From a checkpoint of a small transformer trained on Wikipedia.
Size: width 448, MLP 896 tanh GELU.
Architecture: learned positions, biases, tied embeddings.
Training: a variant of Muon for these matrices, 574M tokens, 4377 steps.
MLP neurons of a small language model. Each row is named by its layer, matrix (up: input weights) and neuron, and shows model dimensions 32-287. Each number is 500 + 25 x the weight over its row's rms, rounded and kept within 0 to 999. Numbers have three digits each.
After each neuron's rows, "fires in" lists the words (lower case) most often at its 100 highest values on Wikipedia text that the model never trained on.

L3.up811:507510524492506532523449500509459511436438523469504482471520523523532514482489511486489521481516548491445525532525493522492511443523449470483530499504470465508507524478519495505479424541479512548486524458482493488528525544493462511547525503481471537488527488520544542466499544555492455493504501498535479542520516509510508513495457511492493458529505503485490484508484504472517529520507442478525493478507505534527525491486459480505511520514472464529461478506510510491449519509508511570512483491472522482491519460529482503460495460441544517475499476517488504510492478493503483506478465517520466494515506510551497501492486489470507483483520485499539482540476479496501473547514508479501418527525477503495497511469497472505552496533479516507525482529439530509508525463527495
fires in: "by", "with", "to", "united", "at", "up"

L7.up27:458495512509520535523482521466483418492524493453530490521498488518498503501520495498498519518535505489449509526478482498490549514464505472509510497491489504489461486485511523575520466478485512473513523489523538500463523506494514524486448520521507557486477537467493516500487511525502502486539496505516529486544515487498503493557504499507490519501535481518483539486474523513489454507517537495478529478446517481497549494493510508512467532496509526473484488514518498468510506544518500514505514486501506513486500492522479456474521474474493482485494517498523523525492494456508504517521533503503503572487496546479476548478479467509474433540524473506444512464473459471519498501494482505471518497513473452487500436521456462546486490505499480510524546443493494481482519514524503
fires in: "and", "to", "only", "than", "as", "the"

L5.up201:497523501503461505491475487505495481511454504488527498476505524497439531498480542518496511474509501499472454504547495475501512462514479504544480497556507491497507472494499495526522511474492500507480475499542495498485504509456497492461511502480494500495490504506534502482535482532488503489495497521528517515502512484508497484496509507519502453520488449503506509514570454532501450522550491529524524475503478525510490563536525441559505481465467482522475522544548436475507523543503451475533473465486506487504521510476515515499485458487511503519503495481476527464508534530443500536477524469494471477544505517460429483503503512545481515481496471473520496503503516466520491526502493471500476443538479495505474505511471463552524501508524482514492491520476477485449518457490490
fires in: "born", "on", "february", "september", "august"

L5.up775:504505454514527544464464539505522431522465523487460493484543492498505500504473443525524499485491518470468472478495528534514524513526495519504487441499487519517456510488454489500545488469463546506512521530448502478491510537528499546509484531468508463522500498502494479527515546490499486472514516490549472491499520489511542520491520527517483513511508542466474520496501499479517471545508521511476473508521487504506535518541521516520529506522521522470507479500496497527482490506546509460505510468558506480434548507494451541512457483474500501509462515488475489477517533500491501542526520519496470507471510483491502559511463546504492485534504476501524560460506447483538526522504538510525490483511489509529507479465533484503444485504482518481497530519542498516491455479506570
fires in: "of", "on", "for", "and", "in"

L5.up373:489528504510477460478509486472488499577514514533464512487500524506484487489516496490491473485510505545498500467457496546475500507504476487493528521507499442467484538485439479505534494475521491495481516439499549501456484488530493470462486481510495525550499519507517510575500492449466470517472513506475507480534558497509487491538495490534473462460527492501509488493500519471527515551522532535500490515509482468486510525491477459525510487469499537535497493495520485542508458519528503493520497522502457490502500498476509459450512486464494490513591449526518470456524493516491512505470493476495491508506501466490566483511533522516487469499492480510482477484509493529496555477544474464469495503548488529483453497487493493519508504502525511512503545506521469477468516467550497
fires in: "the", "of", "a", "either", "your", "from"

L5.up732:455490485487549482517536511527498535502469564547552469486527487477523486472505505489512481469485500523524501536447490486484417487449484522470540504508505482467517514465520504515482472473514481483473475538482505520483473465480469481518512470484513489550499471480517515515509487493492535502524520473510476426480522556471526502473501509484520515549497470526481470541503499492525475481496472516491512503512507516495500488477529442470533467536465475507522457501511497524479516519473508539539533480460494505460552489511471482453509504518534498495522520499500497537473502513469518563441533533466502510514465462499539501470501501481547507554510507445527530494522486479520500517488504434524493519477485497533474477508479469523513502498539549484504530507492494464491486476519524
fires in: "as", "becomes", "becoming", "less", "very", "it"

L3.up270:460522473493499497520488522473452509460488525489476509470491519491475495446475506542471514482495506481486481471472472530524460510533522465508481514484520512527490522496529500494531480469532500528511478477505493525504462507529496510457548444509482480474483462485530491498481523511511549473556463562496509519518499454501523481488500508491525516516531517455493530505510486518492524513483469472472468500500444513512490453503523534487522480482485486543482472508530522514514494537498505525511496514497503501509547510454545500459506483492557520503496497493515524496521459519459570544495491465519478533488530511524573487480471491456505476516522477503500508479525479516518507506525465553494486499487522434468521521491542486502511531503465453524506514523486577494516491498500494
fires in: "as", "at", "played", "win", "south", "set"

L5.up291:524549476519575502532532505459481494479459474523469460475489538471474443502501521484477493493539503519496518452468498535516513496515505520510486481494486486494492501488502525490545479520487540500502490515513515492491528515459445499531467498473519483471456498529561501516483460479489488473541535511527488502518530477506490496468474481461486471545553496521511496473507515462492496485466475544474531439514471473490522505485507470523505494502520499557473487506500582537515526523520488521542524527527494477474504503490555475529513477487476525485472504502455552507482499520463457477487534502494457481501500479488494460495529504519483493495486525486504535516533517512522536497480450464522508527500498505546491454490519495482510496479498526502506482471492478491501481478507503
fires in: "to", "can"

L3.up701:514502523478493503461471479517518472471443503534504485457480523553505592517515467457485459514498497546510515467486499520518503543495497541498494517505473495479536486455509484489524444515516510489471519473486478510480480460513545531534505534527512482469521473471510499450519507539461521524501520515485533503517481509464518499533508434465509489530532512512516442488524513526511519537444487494535511492478531516493481518513539490489505512514533494504514465502519507512539515506523473520464484483497468504541499486514511491442458473476469476488491492480488541409496521494534495498501482500480508511519520484547497490489472544490532500480505474432511516518484502497477463474496524550485532502491516519488494505484503473468483541543507541522501499516488517465488489507494519
fires in: "and", "of", "or", "to"

L3.up614:484483497520515488490472459517466511505496524492524475479524515461502501512478508545534501540531503528476511432451505527530529504511458493489471478486487524465484446527506489518526520530461526512493537535517489518498501471477557504494502505458488472441522515509475521493515485539520515542499500463503521497519477495461527542510460479483531495505497482550490489448502471470516534516484497514512506481488454531526504486469522519490501516463492504456482498483488482508490517555518502462531491516493499466523482433466478534494484472488471480437503513480521522500507489484511527483503483490480490457491489504494521506505449479477545525508527537529517480484515480518478518529510521549518494506508463519478497500512457483533482520532452501524503486437551480490500474508515539
fires in: "all", "some", "two", "many", "both", "one"

L7.up585:523498470517488472477516497465531489518487522495512528511544472498483483465486498534452470467491456523518513534479460522473549497482529473532481481488514517462475532546505520514504473494505477449509508534511520517454482521502561529531503483512537523484489487529519509502491456448531521505492522475524518513496496506525549565531492537489508471504501544473533523467477497519506553498459493481496524485535527498502492517527491469523477469492500485450433532512462573505511492510494488542496504489515489493483527531458498535448514507495494486470534502494488513523494515478510473540465538455468443526478467488514504493522467490518480509488470513546463515512482500513466484490480565507489491477512467500508453477503469492531526486477505522488519507550468501507497517560519460
fires in: "the", "a", "s", "semi"

L3.up278:541499425457497504515482514546450529466490458519487478505506490519523498503505523482511531466498525539487529501516538478459508455524535546488508497533487479546486530490497533536451496530524509489493524504479500481514522493479509497495487477506478514484534526505539474532482472527472522482505470509512504490501508507496446453525477491481487460458495484507491491488451490506496487501536460489498461501469504474458484467530484534491508494451551515536476474472486515497502530536497531544475482490513502477470515500546514484490479464434506525530525495488491582525488448521547520497486488487487472510512494498495494426526474526492493489518491525580525472471518509471487504497512489489522505512510522486488479486523484511555520514521473498436522474503493508547485452580557480
fires in: "to", "into", "defeated"

L7.up292:502501495466523512486495500458512447491506520524512503462520502500514485506516500473479509500483521485497538530502513509486504547547457479503469498504463516467481519439471517513480495513492479489452499549495524478517526492492513495504500520523480533501507565491501521493506488513492499496482491477486425497546494456513461498524495466504450493501501442547531504528491507540500499559533482478524519485515524492469521442465505516487500475435474518531490502505514511492465515540464483528503522466552545473518508499501499492517529493521494555493510519540500532511488513434506482474515504449517513519517453544521482498498490509541551474492473514488513494507531516512482539529484499519530501519504499495477490468520495497543508465506456475524482533503500472527455499469488467
fires in: "to"

L3.up603:427526481498491501530475511502477539474501457484499510467506471526464488526488505507511486520493515479464519483477513510507521506503535509503490511524513490513510482525476512491486480543474470463496511527484541483499510493483533504537479495474486484501550515531501497464517467502472482499516519504500462516485475454506485455510565469504521479575518458503533486510469516544500502476507537482471471478494484483494510528496477513567556506504505484521491486506536496505473518540521519519494504490495488478467474488507502473489468516486509510478531493526494511464497509459462481538528531533498491534503512495513550556500530541545497501480478471500550528541489482499527523512507509509454501525504470474519482495469479502505513541558512495494434486468516486484483512531510490
fires in: "it", "sometimes", "such", "data", "nom"

L5.up18:531518501506496506504518485491477469578466499485544517473495507529451503470477479519483516540508505471478514525471503522499494492508504486495540506515500503446488538515460481490520498528530496551537508515499491503517507504486489529501511550560491494515473465520513477556503503461502476473511499524512528465524527481484495477471502521493499502507537485492523525440505513519476528517500519458526520515486495480513506475529505481515486455500504578521470513499505523506453485570485486508531509515516494480525515538486475444512505499465454506495524492469527489501490502439540497492530507525479455521457535511453470465463479507494507475507477486497476508513435559501451468467540519481474482463520478493459511485474494488470536495510521527455524499483480518482492476515524563
fires in: "after", "while", "despite", "of", "to"

L7.up652:504519533516441456486516485499512495519467449522448477494488475462535470535514557490535490545526448497488511480496491524497529559489502538548523455530476453468463511477497469513500519498487508491480465495521478508467498506534532484510528510515543548512466519487479500513521507476504516475547540506507506526470513506500512506489456489500501517492528459485544532510483516462524524501550511501543469498464479518488548529505497500515530461501468528502508485496443517497495493520479479502505463493512493534521520527477528462473493528531519489535538485510514492450476521464479499493465508485470490506458476474514471507471458494465483458518555483491512520495499505535486543450497515486468501478471512516489507518519452482487498471509471486490540507474503480512477531509534542
fires in: "the", "to", "s", "while", "a", "with"

L7.up548:517493487471475447521504521456496477470482505531536485500460497509451509538469523483512516462507514494494524509513541523482502497477512514511524481495511461550533493518499505474490485468468493543527519490521500498488543505488508527477477520540480471466473515542513506544461476536479471546510469528474503481507528510529478545528530556500489495500528454536480501477497537515469538508476533522534486459495485505493491458494504493489522517514512527516456503516525539492540458528489504490461511492505480443451508469489488497419491456514497482487509489535452533518470466499548534477511498454503487477518483510505509508497477502458477479514480456470506503522499528466488540513457517483472493492501519533479494480494494506462540475476479541474516509488565479485437534536490466
fires in: "at", "of", "to", "and", "over", "for"

L7.up542:536500528539514490491532461492528489487477489479485473516560498524483466505463539511524460482526473523480494547556515485458520528490471480524530507476516521488486526433493481513461553443472509483489510489542487508571486497493545530486488468499461548515515527532496517539516455491458480507477531533458492486505458499511539484486519462510469450505508482492531481492438494505531547475498495491490471506497493505530476493497535498517457522484492531496472501498525509493530487512473474517507517471485479451520496514484463500497496475459493488514528497499530481477520538489546474559523493479508480507471488516508502535486499490483503511476495450531526440496486507503541519513499499517461526524488544510523520487502490490457455501530521489449507491510517474489510526514516514
fires in: "of", "two", "three", "the", "twelve"

L3.up768:440480491490492474508463496501523519491493520472519521536480523446456523509493482476531458494525495518481517506503481489480471489518499500475505484538511495515507483516486485524529495523536511490494509495478501479506483450504502556487486518468515496494518509494526455566466498522529468493481417468486531511484507521449495525477492462512540477518518498524490474479527515507522507495458569478547521520539467567466494472526488472499529465502524502513469516461513493492487486505471532465509497486502535498483463492511484493464510479496522508498459494522482504492504526476483499476526488459456540515514479527483501508506540527457504534504510532523454525531499444481488498514532445502486472487533485507477497508506484499492530474508510541481504528549500501474520526523532543
fires in: "for", "at", "there"

L7.up379:531492489476521455497436491506467495516503500492488519502521521513511496499509555509489496521510503518517521506503492507526534518499516524528488515486456465435578518519509486511527477507431484498493467481533514446442515482496494475518450479499502493525528482481532521502553483468497439514502509514528509491479513483489518509490475497510479505521526475511518478442503501519477547540467464512534500493463488512499548515544495467476491503490485489508481457511435522506510488528476489503527485554520495484474435511515510451540538509483474508537505477522508477467485509495477503505536466484515492503535520470485499542503503550510476500518523522442467509502492553486487497490493493516496478463482513515507530498518504466496527452441505498510503515524509485483459472454530526
fires in: "to", "and"

L7.up647:475472463505483499499500439461552531489495490490532500508474487557472544477527499473492546534549464507507501487529528495509505468554453515503522513500501504508486517488506479519478492479501524506463490521512538548467544522504524525489498524489531502476483513499547497505463469493482486499518494471455510492512499479498521524535511552530486491486561474459494496489442531527480483488492486509461521514463500440499473492510491498492499502486509527537507496478483553488554473540491524533473518537482517472529494447480478485504477463500453494466502460518494482499507469479504469508495509444490463507475502494477493514496519511525511530478499508497513522472499476542491494522462518504432512505504508463469461516499510462473505519454520469511514506472461501547494472469469485
fires in: "of", "the", "its", "with", "a", "s"

L3.up99:466478531510542510525490504524540480442494536483477513475499479490515477483472488504495512508531531490490480500489505495491515468494495511535492504457519522491465475517532492504499500459460512485476496475519562476475436538478471533489481522494506507528512495472464486499466528510488510511477512489552484511511513524531499503502483489542500509493492491489489494438526528515506482521485545470512509458517512554408510499506500481477526484527538460500515462472516526479505505516485487533490498497465481502481538508501496510505514475476504456499495453500515476446507542492542450539527485523442496483548470491515474507454501511526486502524511491506476542515472488472466487506504481519484473501545519507530492480512523506498490484467448537527514518495487512537497518508497558
fires in: "to", "because", "at", "since", "according"

L7.up881:484489462549482500555446500499527474543525490467504507468504520486503521483512520513510501523488478482453461530494476482451499516473519457493458499482503509495495506488463479526465459528515482535477500539512472530492496479466501496505460494563516519482511497457502501467507538512444497527532534470513549489496534494507490473480474539500522522496490509509477486507528500509508524544512513507516510485476518485494490473523483526544547534495524509505478518504499495481519513516458569518492501471469501508548496465508538469455458491516530524493491515494480509521544511493500459486519535501465528482503541471526508499531503511488490483505466518500466521473527478472511520509472492553486516469474522505462483476534475535499526500492483520486508517531490484501467517538520481
fires in: "of", "as", "name", "called", "to", "wife"

L5.up300:456497503515446471504475513513541493519480470566514496511509547536503486482502484496503481467540506492498478520491511496493532511484527502500517472471485499468496510486485517510476472493560504533500488492508502498522494481538466561494494521490514471489479481483438490494487498474512519559521492484522501537491516523518485503495497505551487485490490457530495538440500490495475472508520473545543528517453502501528484510469473491523529498504495515484486487476504532465529530564493495491476545491531448461460530456487507445489487474525496499508492505535558548431552515516555498478499497502521526507515496479517415492528478486477498514464485477505511473459458501502462443483522527481491490526467545539498456474513503561491518507507524517497512477518474495516512527541478503
fires in: "after", "during"

L7.up593:479484525498537452500475570477541459471483502498481499504508518477457569475452487465514522502502454505489517445461468492526514459509510507471516516472499502468510521478458526522520494498480468528497487475529508508519507480462521472503503528559523509481538510521506509499558479479510467561547492495543490499519505572480514492497489489498506530522485534532545491514470461518508455533466479519476477483544505501471533519514497491495509489476493481466496484520504480474549502465541476531466464517497485518503503500484513518483505536441498466474481507458471524519535513485500511504522515499465531487491521487513487522493506476490447471505491500549514479507439493477531513520527477465508494506479500451514494530486537502530481482498496471514492479491506489482504453524492556
fires in: "an"

L7.up478:547513468508497514542526508500466504499493507473496464515523510538475494459457475554523483513490513484509463479486459519502495498538501561506469507467510498507488529550452504509479512492559541499526439523510529562468528471508508503527492521517513510497483505452492499478496534518498511498514470495453512503476519490488515503480444490523518550502517507470485476477470512487487509510542528518495535501530541473472491499501524477468504505491501469512505491453482487495510491502479509519482542518460475458504508494534486463526500480486477464493486511503529501480462505464474473551524538456478447493499513475548500525499503480522476508542459524515498515507545530501523497474513487495449477525495464478531502486473507497543505466534496528514485501495493502455501467512484508
fires in: "a", "the", "his", "longer", "more"

L5.up736:531465517524467508527425499515452512533510505493500525508542496455480456535511553534521457472499498482540505501504468511531504467500500535483483513472514475483514448517491501529495506477486477501491501504523490515539523512482528521511495490513504512524491535506546487504477546494526567516500480457489497487552489520512498490459524526530494462512517508532448458447515443521512509472507511520452486511463469449500492474481529535515439523531507490472480512531515516485472482493500443563477519528532431507482518511509467481525501509474478507529474541478515525486484549520555546519512498497479489475493505506525488464490472492484509457495504506502531496502518486499494492499529508466497515455515478511507503510512519491498532502470517503504501496482512539499485532485482471
fires in: "a", "in", "his", "s", "their", "her"

L3.up810:495480484513522548535488449497513479516483510467513507516480498525495489495509506502549470461481523478539507469520491515526475527501520480502505455503502492493499485545543532553435456495531541496512471490517496502469533490559514476530531511465514551478513490538493464487503502520490514502448455496499506510532506508515475508476492500490492496493478488505524482475500494472467483522536505495464532494527471543503523507457523468486526552520492520478491475507514485509513527506462476468485533517514525539546479500534492503520481561515466498522520534492512508467520509515513487539502521487516538501528491480511493484529477489511539527456507500493494515525493482494487495511508486503538532480481501522505524496521468468488498524517544458478489457483495493480488474499522491
fires in: "not", "considered", "become", "became", "as", "km"

L7.up407:466529510512521496513496513501467482507506505504509488547501494482493497471464529493523451505523544481457502502492479460503516475545530491471539531504504504480522502481525464546535498490532493522506464506483538522431474470513501531508502491545464510470511479501494478532477522525462521544513462470466525524511510506557459470474469539518516491523456488487502522521538527488505487467543503490505517515521496478494479481494498501522478533523496508502510476504530505486468515550466452528481518507485490539506471515441489490469536490494486522494455514523470512496510506493550502525520533472479514464469468464529530490459498543549494491493481466516498546482497508511498490534526503471543480509530480452507484534510501502518517522474503497495518523481490561506481478536521517
fires in: "was", "is", "in", "being", "s"

L5.up413:516533508509490481503461519488514482513483474508476531506522516523483500502530501529506518501502484475521557470483480520520520508471516521570483484502500489507526529479506482460500511501508541458500526507477501464515523503514496508453513499522510508503491484523470517502464511529484507559515477528523526477529500525513551510466511507476567515540561483497482500506473488500483509539540502500486507494490496534512540476512457490491461508514502511493517523474472509507522540534518527532487491508494482518468491454521476510468477514471457473508514509476492557495497551503499515489474517506480503470530485526505496488513490527512492470468512483506507526452514490521515515490478500519484467492502484530486473511492501498491539458525459526481473561509534522489481522499493522
fires in: "on", "to", "along", "and"

L3.up347:484538446497494505512517463490511514504494499509516497479479532505515463507537493527506495503487518436520553493521488504478504463471479443484542462462463501501469492483489489470480520490492562513498537508529461508512531509575476509453504560496483467504507537493544480493558528496511472502548491496490538454491457478525491514487548518546507440479523532499532499485521498467496538498535482510536525510495465473515504499532487478520525503485494472501478498481518509506460461515505486532441466458465508516538453497493500536537534511534489467490498534557491483498472488508510514524506511494518480527516502493469496533534462513485534520519493503462492480472462479466511507509487491487509489514531480512515498493509526491524504522527512501522476492514485495506482535528498512
fires in: "can", "had", "to", "must", "may", "coast"

L7.up779:510486480530527479512460500495483495510508455503485494444467547505514528467505512480465424491495508483502485493526495495503499472515491520474531483521463495543487499545490525527470524555531562576502530465474476484502529441474501516475471507491491456480491471496517504506462499529499499523495494516520496516440517507501527518498536498511511478491559511509492481478534514488500516486508497488496504507492531485510520513565498488488486518490484516508467519486559472454485496503510488447519490476488461505516494534521450477501501528486525513474517544498483494528454484529459519456497537507511479506526519482524493516540483544470484503545524485512504464504506534471486493497509472479497509491457520494464514499466518487513485488504509521491497532497485491484505485507502509
fires in: "at", "mars"

L3.up840:509512516513531522516491475544502523470489544488490461503462471507430483456475461501500512474482480496471541488502463527543577528490509448515471502493489468534556535496502507501542510477480432477524514516484502501553523477532488524518503522526501484467505482487500502480534467517503504546512487473521521540512511489482492495489522520469540509454521508530519485502485507534502505479461494566521527485504470525503485527550519475507495482524446489515476509515480485509470515523526492514516487458505469525538513475491541483520475478499478495567465495491491502468527499491488503503490524529531523501484461486466511486539550482523481501499517497513467492515484489491499467470471517524507500492523530498509495460481528452518487476495535483459503489501508507499512515481495521
fires in: "an", "analysis"

L3.up844:497485477522509479491516533490522496491469503499508466493489526473495472501499488475485530465484511467499532507481463484528503548547474502456509476497509491490492533509529503503489495536490536478519497494490468482468495507560504503545526512513494521528503505484510522462530469505469486476523506476514483469463496440532515497467514461483561497521467495502476510492457544454482508481504501528511537442531476459483512544489537502490549488497511484485517497487529566515490508533533501511518519518504523515522477451549521518542454477481474465501501523521485493455486527475509481534483475467503529552473506476492517536537553440533533459508462511472457498478461527503543496486460544522509512516527537457491514511480491453515482521508547472510514518540477498500463494445510503
fires in: "to", "must", "we", "cannot"

L3.up329:481531472537517532502478564503487485518499489481510509486497504524510522445499488486496551491533513461485520498460476489502532475477492510480502487496493499542469516507526539531450486492462513546508476487491491498496510490488503495501516511493514471458509519535504508469516450489472486544487483488543487473530496444498484502482474496533542449472505497495509473504493493511519508535509529536538513492550500462498490491521530507514545508515504513464489538518492459519492498501486479499480521486452492475457539488501508504517540482486420514473477466510508515439491515486504484517514551510500504515492508556509514545505475520512508540523524471531503491491476501506496505512513520455509472506513510471522495445525503481496555570513538475496457543513512512529501520524450541
fires in: "in", "may", "during"

L5.up599:498519441538464514488488487469522507471502487464528532465476499517481498520490480505503497508519524487464502529492519495485478505497486484521507540511504472510470494496471499494484528496537531481535470518517477447501485506493512509487507490544474527467496486502481524450499452484467493526505473505512559493481497500474498512485452499521525533509500483532479536479452475535512526503498548488539526497488522445461503488483502499545495494482471493530486463485508486520511478523476487524503504456484502470523599481516469480516504441485502551491506509535497542515469482497510506492505522485520538484487488503567483531546527522504482507490525510536487533474512489509492533510525529477468455502525503501499481489512526533508516515489520483518504490516482488509467473504514506
fires in: "of", "to", "after"

L3.up829:513518468481529505454504447505475514508534459495470487469510509456497473470505475537461501548496449497504505512500513518505500490474484477481506455508504484484491503520552519491465553461489494488478491508504482511485542505549537490552451535487481491485509505527507485505472492542512525548512505496500516487454485483513525494479495476468535479490495508486528495484500516467453534520478492486476499468509451519554472475483496512466531541504493452451468461493510470494486477525493480514496493482527484506517471459473510484510478480513512533487476469524534482495478533496532554518481511457526501490525495507486544522523509525461532508540519505517503476524487535501525489517490493545507504552506481538480500488470454461539478510526500510526463520483509507483523483462506550
fires in: "two", "three", "seven", "some", "ten"

L5.up771:543523512487555509484510564484520512477479513550472486490509535484516497534484505513499519489527501478483523430520475478496520507531491416454487501503516466480488508488535526530500537451511532478517522506518522521526493548507510525497503499506481473512469499500503506514515507495519532482497504495561489509475497515503506520499475474502500505512496522475497536518489486465480525515509502503500516463494494514506532561531507464469507512505478481508509462469495560512485536475520467553503497527488470502498538501484505526490525517466491504492438492527523470517492499491498586462549526474484489514505494504484489544539489503512501488514492488507464568488515528481532469487544503506489462520480484472510516494534517503483522452476541473477503453444500562478503496464469511
fires in: "an", "as", "which"

L5.up87:535550418506510495490513520489541516507525550509530467539512528488466500517467444537497447506498459509489508532487548489501522492497533464524524433492513495492505486464536524459516502475479488500493522489483514500537467499467524497530448479490496479475515545490508534482510452538489484533506556489504479469481508480491519542509497504545475476488489514543497518481532476474527504464516498546478552468502526495519500525521514506486508514506494484497536508527537516504525528508522500477526506483500493543519491520543491496466471545502514478491451510537471487523487490460489499495542508476534478508488535541526521500493515486511497519560503476516518541479518531515484509517493514482497466514523534461521481467515501484506463508492518478494504507469465502480432507492514487
fires in: "he", "she", "who", "and"

L7.up692:484495518509500540492507480502535502478525546498484526466576543472498505447473516455501512464543503508529461503482482502532486502506531511543503507502484489533514472510515495487515495477510454537524512499503484489499464506497535434535514493542490553476503532490487455492502491492470509504499486495502526500485491518497454515499502502533481534517488539491457512482513504530552468486527485475528524487520508570480566505485520526488537525543534457471483483509524523485512507514486498536471542452467479502505440495510518515476521511507510507499458517484502522530508481514526516498527469521495473507493491509547533511495483527534536457528520479483555516515489454472538450491492526475533430522495527491525529466514520446520454531488470444451457505517474529481460492508546508
fires in: "as", "is", "was", "became"

L5.up692:494455491499488490500490537458519497506458520520490517508480471488422500509456510464533504505493474555511502516499534474509520471496473535496430486538479506457512493452552524510538477473482519522541514544497485495467535507502480511470473534465501508465491496516496503518509509522514499570488505495528487492479508530479537534513515475520498524527521511509463509490538545497458496527490498555500514482521466510525497528504511488520465537492480496512495550467526517500503498530550534478518522526499479519450517455544503502475487516473515496513465505493498497502550476446501529522520535478523447516524472543514511498485478525516508532477536505495520473490507477518491501505482541483478535505526533490514515519542484479502495491506503487499508485462520493477485477479514551
fires in: "or", "a", "especially", "and", "who"

L3.up83:472482515509516531557431445528470465510514536502497516500530512525505521503494518502510504467519541497473530541438513511479521499509495473514490508535519465500496488528555490505510462492506496456506527522507475513465502512539513534521524503504469497507505487488527482478534494501494510510538479503523471483440481476510555503515542543533504512449505516529479450515508472491510488467462482482475497504475502419463527558512500504479514540507492513547539510470467479480528479510479520487521538523486507519486523504531493470496502456488487520475482484504531475484499487467526532498495538484479498586462500521531491526513497506479486468544536472498508514525483530501507487517495511516480426487505480477511472502516510479535483507465488486481514535472498498495500514488520504
fires in: "it", "an", "as", "she", "position", "becomes"

L5.up541:491548483528519471518467497454508511491532492481488488484535534455522525479500504524516502493508509531493490520497493518481493537482541516470513514538482533499515511500507491490476461468525473485501473461462542489479485513499521496478498530498476498478515461491505537498503459516481533545519497518487534493496530488505533502505479503550470533540520510521492492482456482474569511470503485496481531494495484482482546476495514486490510503534520493513449482495528495486506512516487483555511526532459527527505512524497525505474504483500499493511475446504500506532507470468493479489475508505455477484492523533508523512483479522547494515491532514489511536490485469511423519526555479486493491497473496466503531441501487519495516512490550493522531520501489499465507542498519494
fires in: "and", "as", "the", "when"

L7.up227:473505479518486445489498443490522463538511517486483506512508460487481474502481491468518519498513522534482513516502546519503478552492473476553523502504453459493528531467492557521514536522508490484501502496504541495553468510499488487500512468561479496485490531517523497521472509465481472525513459493518502489493497475506520484519491500477449513464498483512489504479432514472512568519499519475541521488497509467493508507508522476506473500464554492495494486505495499511500477493527509499503482528455466523504468500474531478499518484479499479511528513529502517494531482471480494484534521499516474524442479490476505549472487466503508499535552479535529519518438500505450475456525536548523527485506472457481558488502488475496459445511491482477552539502523502511504509545519504
fires in: "of", "to", "via", "the"

L5.up827:501486482473538526475491505475518518467492566504522461519492482468503502509527532547510485515485537505533487519494497470490490484510497523498511436504518526499516484545529506498421521468511438469528521512450495536493533528553534478508512505479483455487465517522504551496501527516504486490474528453538490478550486497541516474475535472559528493509496526496479474475491482495480540489506504469516505460488523499478499501557504550538493513492537496471471482526485516514519518502448527518488472550462493508494503511473500499466514519526485414487507492496509530519523531515538474519496498456483521499515475513458537507533474501517526479517503503513450493507522518483488480469508461508521478518513506494506535525498486506545490472579485468507495487505540463475502475528507460
fires in: "this", "the", "his", "these", "s"

L5.up54:508519452530509539502519521523527502529459467513475449515521508503481520512510526496529541505516492512492507496460528495488494505547441510520496494502506494477469516569468497511484500497505496443485500497499470493516480508461500515485489485474510477475539486476492510482525502523536532540508513464486520479510520480472551522511492449503502507509510468484514507474475449514510487522525515478494503480530517508517560495478487514471540469479513462485462519545540506506520473527560492505485502517485548493524492525476490494518528486553544492475466498493487524481460518506445463513493511518498552459481523487517523540516471533525530456490486523518505489499556468504498518498514532498547484519471460460520493509551492494507488503470515465523458520489497509513539479473525467
fires in: "it", "system", "population"

L5.up81:545468539500515466515513479435491482502493517465507466503498488481508505507491529454460498511521486507494533468499487518538521514525512504510466501532485506495491476459533504519527516502546501504495509455498476525538491475496453458510494518496509521500474522491512524470496499486517535516507528514534488500496475511501482485501494476487523425487526512514490465507510523496519482476456525491495480409529531481487536507507501509532527462493489516544543510503533541492484489505475502479542496519496526489537484556476527459518487521520475484468490509503489484477461490491478491477494533476468495497504478530473511492507468490526506516475451535484524509473524529534522510497524514519478496497506468476536491472484487467536494553512534532484546490504500490456517493494539489
fires in: "to", "would", "also", "not", "might", "must"